{
  "n_layer": 11,
  "d_model": 512,
  "n_head": 8,
  "n_kv_head": 1,
  "head_dim": 64,
  "d_mlp": 1344,
  "vocab_size": 50257,
  "activation": "swiglu",
  "norm": "rmsnorm",
  "norm_place": "pre",
  "norm_eps": 1e-06,
  "positions": "rope",
  "rope_base": 10000.0,
  "rope_fraction": 0.25,
  "qk_norm": false,
  "attn_scale": 0.125,
  "bias": "none",
  "tie_embeddings": false,
  "parallel_block": false,
  "init": "uniform",
  "init_std_qkv": 0.024,
  "init_std_o": 0.0,
  "init_std_up": 0.024,
  "init_std_down": 0.0,
  "optimizer": "adamw",
  "lr": 0.000523,
  "beta1": 0.9,
  "beta2": 0.95,
  "weight_decay": 0.28,
  "lr_head": 0.00555,
  "grad_clip": 0.5,
  "warmup_steps": 211,
  "schedule": "wsd",
  "decay_fraction": 0.95,
  "decay_shape": "pow",
  "final_lr_fraction": 0.0,
  "batch_tokens": [32768, 65536, 98304],
  "seq_len": 1024,
  "doc_mask": true,
  "train_tokens": 621400000,
  "steps": 10007,
  "dataset": "wikipedia_en"
}
MLP neurons of a small language model. Each row is named by its layer, matrix (gate and up: input weights) and neuron, and shows model dimensions 208-303. Each number is 128 + 32 x the weight over its row's rms, rounded and kept within 0 to 255. Numbers have three digits each. A neuron's up and down rows have the sign that makes its largest values positive.
After each neuron's rows, "fires on" lists the tokens most often at its 100 highest values on Wikipedia text that the model never trained on; "fires after" lists the tokens most often just before its 100 highest values on Wikipedia text that the model never trained on.

L2.gate1253:109110162097187085081149149138122135127168118149110101220107137096120110137132125102085169165095115095157162149115073191206148132151122172091140072131094116112104141115088063117154057126097134069124078116097162121139116094130125138101042123136148169078107083116107155168156189097130132085
L2.up1253:125137144110122117188048160135122109113062111138105150108160197107130137088134125129084145116115116119174166161111108137145086154102124173094160197117186162038141128150117118138138090104125159118086114173116133110114133106077070164058122158087095121096143130084089130170125160108138199127
fires on: " first", " other", " original", " current", " former", " older"
fires after: " the", " its", " his", "'s", " their", " The"

L3.gate318:091112076066110141131160131165116107107139147139078138156085106132113107093132140157076137141160099119217099130177116138114138149119113109145059145165148156121084088112114127100130124131162139169126123148054157152100078122149121183162124125080158145147149134113110106133122123178144102170
L3.up318:127101147162088152162174179125101139142084124124140091103139102158110107145140097123142083172130090114102135135116106126148080150147170132076139112104052163145152147127114174166163105214093131127120167155116097109150089071172173142173108179130128124122107135163175070175084140067053164072
fires on: " ", " side"
fires after: " |"

L7.gate583:147186054120141148148092139168092120088087121207168136148058100091072094087176195175130088082089094123127139131100148139134122155128124104088171102149138143176096122042121162171111116148177155131120164110117149146146124063122126092130189150153087161134057065134125096160118108136091171138
L7.up583:140100188160131153087143189153067114120051118159111115117219095136137153127105123112122117179133137128043154159182093107123121159085121121137096161093127130126108120153101167091112090144130158154132129127113101138147152128146137103157142109163157115096178072188102095176096104073149120123
fires on: " ", " on"
fires after: " |"

L3.gate1041:081077124086170144135133151096120125122120181147119137153114167145117126185105235143069179107151137133119178064058110101140137037098144133147057184139174109151154152145145138146166120168157111094168130095137075152134145119123097138141111162155089122135157094058134149102166125146127138074
L3.up1041:146087167147127138149171126064166126166113117095122062106168192150223122185155150118133135141138112133160171138122113092163107158086129078120120105115148164149089158131143163117136127166157159081126116120169179134110115125111137088146166132157129103115161153081101141094162143174141142123
fires on: "0", " ", "00", "1"
fires after: ".", " /", "born", "201", " (", " was"

L7.gate839:119111153124164134112150165183132144183120134158091115175110097128092102178147155133173177134120076104094145087116119082165171111137059192165119113155123215157146117100108127057123142166128122101177136144164170151179119120096149176097120143120134112133068121120090126191100083093212157110
L7.up839:109077138099128133092168082119095139117125110172163146059107133134113086182191160189122128127144156146109107155133071100131173136126154165111117087133135117088071108168145105103097125119096153104122089176128159132137103156117120122123081152125120144139133112143099056105112088103129156117
fires on: " ", " Candidate", "\n"
fires after: " |", "|"

L7.gate16:122159127118102154099159082122129131168103098202164139153157137160118172177176130098129151118160107107154175119150157140118166145119092139119108143136117133128046142137166078131109130163131105138094189103191112163181154185118126108142152087129082104086098167185169155151120163140142171136
L7.up16:147105093126130174098137143146157080140172206063180106131118181123160172147153114121121156120105106207216098103190148113121160200168137113087126069186132114133114134131132141080164132112109086112091131105083111103078092107158107178132175095104092147092084161150070168130125112071107137106
fires on: " ", ".", ","
fires after: " |", "1", " and", "3", ";"

L8.gate865:071127158137189113080160114149116165195177119120124134115122099116063134197073115121159137184039159118166197074084158108177176153156144131114080175121145156103173134122149121095134177178144159097168140144122129183166105128109119118103140077134073142116169083167130121131102158125152157095
L8.up865:132087145119137153111137126099162162110115140181108101130166181124131151145074154105142201137162140108171123078141123117157175198131152177127190137166114192188122108141111104141174100058097146176148119116170127128125132105140153110157103095110108141175115105138201159100101206114149111184
fires on: "0", "1", "5", "7", "4"
fires after: "201", "199", "202", "200", "198", "194"

L8.gate913:162113134138122164137110182161163110153145144123173156115150073106112130156184111162119081112094120091160121151122073135162161156134142141131129124173093113127137119078144164102127109084126116084179127067136103158132084119157103138146126143120185108138149154099119119174127140126104097174
L8.up913:116080106107136106140132172097169102148129122108192068135154143148104179139175146121137133062166152142106134105120135128154098108089214072137096181110173176153129154115152116171083102115120183125103131137094139077168121178111078173119081126123126117237167165184151122111095078108111140092
fires on: "1", "0", "3", "2"
fires after: "–", ".", "-"

L7.gate1280:112132110180079074135130101163160172109170120171043122129084080176125141156093114139121153108116155125168105162137125107124151140117142214127170125165133173098170138112172092183142136179120133102121154155176140126091143087118170122103084166068119108102136059134147124111121138127142130069
L7.up1280:111087157161159146120166116093171110092157089184116131131087093144080132172094122171163134115129180195088143136159159109161127127089106134174118120108079121125135190121091139175092096083121077122146165139145122113107149083126154092111110135101108131119148134107122099148155086152108101066
fires on: "–", " ", " \"", " +", " −", "-"
fires after: " |", "1", " ", "4", " -", "2"

L7.gate63:079091129181153170146126135175083099102149084199105133147152121100087127140159146151077143117145138120194158076116177067159195163108100119069080126179125156159097155089131136113118127104124182093134140127146118132105126126161093143095135125127135092133107075133108184169103115186092156105
L7.up63:093126096092154151077156182203120089059112154181127158139139148083107164162203161112145128122125117129165147107154147104136116134080145144152067134119098112112176121137143102143131104121137129118084071146144065120111126142185138132117121135134149065123106134125171189168086173194121144102
fires on: " ", " Year", " Score", " was", " Date"
fires after: " |", "|"

L2.gate709:148054184140164129112143138139097170120143069193046124122115203128149130119166186164065099126163151153195158145126095163091142134185158120123103088069144101111124114137106143090168083129129138133118066135144126166181171117158150144077109169089089092112127064050105149116133104128126140125
L2.up709:118092175134100166102143114146107122121055147161085119106176107132123117165120099068114178148159167128169083126066114133180152093150148079087121164122077104156157150115185110122176121195145165064146092131190075157133165123155134166113164105156116115162130094126126141171155104116121124079
fires on: " first", "–", " Gold", " second", " Silver", " time"
fires after: " his", "|", "'s", " their"

L8.gate149:143169097122123185154154136179160071144173116143110153166144071105142090149119095091127166167118149150138132140122172080132125151108136122128151117113128087107145130121150104127171037091124125153086164087147110213115108150154101153077183110169155125058149078105148152136151185120143157127
L8.up149:085136099097122160092114109165116046037136170114098124134108082132125121161163076142157156104073198069172084098162177094156145043143086165088112124131162135107166155065134097152145071161149165136122145124110086138074157093141078093119126053126108129151164121104127147134152091149134177086
fires on: " ", " |", "th"
fires after: " ", " the", " |"

L2.gate181:112100121081147181117167128230089088100147134131088086122148145111213177174150162109098118094089173070142162082160159094181158096134150113095141137088141134110153140063136167112111078105182174180144157137127130090149157114142146138172117122092122133144139151051167164110163088137109112095
L2.up181:083147136111101100119153076139106157178156099170163181144193077103105102111098098146142121134076122146061096138126148090135123126129135130071187155106096136151181073104095134090124130130168172126149141119163178145129097104087115193106102092120128139111144085118148073143126131070135112148
fires on: "9", " first", "8", "s", "7", " final"
fires after: " the", "200", "198", "199", "0"

L2.gate270:067153086112130112120192149177114154134140168061095146147086145122122155089150161087085133122113175073144116119154112144123135151095141171146075070143140151098117094074156074109119173188134118198146157143100111157115110126134078141144099079110133110164137079101167151079090094120080127124
L2.up270:099105115191075146140162083110148118053104145040134108111131054125122199129191162102164099129148150141118068084091107168177105080083150180111138159191135101126146155119150123129098123177122150137178112084129102187081146110131113131140153134139162128124141132108141152100141144090132175124
fires on: "202", "201", " ", "199", "198"
fires after: " ", ",", " January"

L2.gate683:099119131082150176134151140162111158158183198146132114160074106099138132131143107144169084136069175110187147086089130073197124161159142167154132111085080092114149089070159139144147133203152162122155107134128155119096142125096134151111196135173078173129101097134162181087177053177124109129
L2.up683:093106137120163077114143119086085154079110112151097147148181134117122103146141172160110079131078114081109108157052141153146115085111153143116133089116112084170130154150164097128127136116120127149128098098108161153153134137140097132151093092163130121136145105185160149120148146122136074170
fires on: "-", "1", "9", "0", " been", "7"
fires after: "\n", ")\n", "199", "201", "202", "198"

L8.gate107:107178088138062147076100090184107120091137138204101115164136092096134164168121151135107180136074139180125063105145132129132113073131139130132154189093101122141144086136104086142110115141117127135138135100142171161131124105169061144146184172150078046153149115159070159154073153182176102063
L8.up107:111111165176165121139143118150161188098079127152158160146093125173111169092131151159128150107088096119122153182119097113197152108099130177148146157147158095159159128119165113141123118134114098119155120132163166128146117146106070142086148120145075042119149134137116152152057138184103100076
fires on: " ", "|", " |", " |\n"
fires after: " |", " ", "\n"

L7.gate302:085168157109116117101099145125121092128130109160087106146134113146133128136125114156116142153132163123173148127108092132119114139119128119143141136138141084129103173196078092089140125121150114091128108139130172102170100151120091118124175164046139128088094140165115088143104154126165159192
L7.up302:163105130134156150122143066077133118128122141089155106103082156057117113168197120095098085213123088122141116169152131128130144070209132125139101141130105198098132116152153167113084065134132083094087139144094118143110081154147139111208127163192092106151139115161046125082132081126114134092
fires on: " ", " Born", " mother"
fires after: " |", "-", " her"

L2.gate729:124127095152153102069132105125130141128103131148108170082113130125112130096172121095092114103087079099094173150156144124168215139150139105135133172134099141103100119126139085166157110085115069111101142151201129077139136111182108150153124132157153086121119124096137145151158141146120153125
L2.up729:122130160092080107130096132199130133111141165212165107143167071134174157139089182137086124125159140156178153049131168116089131105107160156146158093118100121160121120123163116079143090146149115175159123159137190094147187139161151111110104111089107109113084133073097162076152145138167069080
fires on: " other", " United", " following", "–", " same", " US"
fires after: " the", "The", " The", " U"

L8.gate305:141166102134111119160127133071119120124167122137094129159111089154162148075099155112073118170091083127188137138139146120159215094180117126110149145139140088155155130135099134175113188134142135155104156151108082126147148118126055113186148214133118053163156128145106147074152090170141089085
L8.up305:138121082174150102179097108029151071100124113102127168156104166154117126082134090123189119150115130163167149155146092139146162159148149137166220149174172131145123109185117083115168132166088105161125157140163140169144111162094088169164083187151135113166135124132151174065130127155088170118
fires on: " |\n", " |", " "
fires after: " ", " |", "4"

L3.gate1030:110151128193057195185126140156138164131135122122097145124118115111055073124166146156145178125100071157094133167136168116125083164141112139127113209170137127130131166042110149117100072126146144123106201105099165172164121132098090131128153139122123097121152085124135096135139068163141140089
L3.up1030:146167131106139172086139148112099090107089105121119200159159163161158136140123140124106132086081169156128123135101182136170117040121121119098125131083112142123128111135111069109086121124138121155076183098099130096164107162127159069162108124167106080125096116072123097134111109142128069123
fires on: " ", " /", " an"
fires after: " |", ":", " of"

L3.gate55:043117127171132144188055102128117164178138145140152106144121108123127142162110181153117158108142108101206125099110131101096151149179143046108176102193171087152136113190087173150165144075165137099135140133177127177140159121137120117132135169135146115091141128114078104142117147180136177127
L3.up55:149079151127167168084143130170204054096128149144148109121145115105141127147141138115135076169132163153092106126099190120198158127107145114189149107180154137157097142131134082182132085112141140110165139134182143167130158108148145150129142177124173097158077176133107111130107117115106108082
fires on: "0", "|", "1"
fires after: ".", " |\n", " "

L7.gate714:055149152149095117131065158197107130139153045111160061125129123110059120104150102112173141110066062115116139088109160135149073129142106075131102162119123078124119067112159178157105111138143102183136146184074092198200124110122097131123109142125128146096172103121102144187078130174156128025
L7.up714:100167103112133101125144159158125126146180153131105122144136084101181072181126077163137112215014180076123145159105164153107181056134136103147168113144100119124183132134142132140083067139161089108077136085126175112085141133081111138121145163164079090129184182137047106141095155087114192092
fires on: "|", " ("
fires after: " |\n"

L8.gate712:075092102126111065130159104146170128147172141096142141202126093176142167137130093120094135141072109111140164125178134063151155117125082119138139116124158111064170099145119103165136186123193124125143108108104016172122134128166071121079105207188150087116182093126195204116114100150109081136
L8.up712:165090110071116128131168110145141128126153116077111111192125093145136088175126134121110114136154067124115125145148111109127204061068159138135047069163165157143135125133132114060126151136082184158114139125120123134125073156125116082084128133175140115105179162107143168104163128151147175105
fires on: " |", " all"
fires after: " ", ","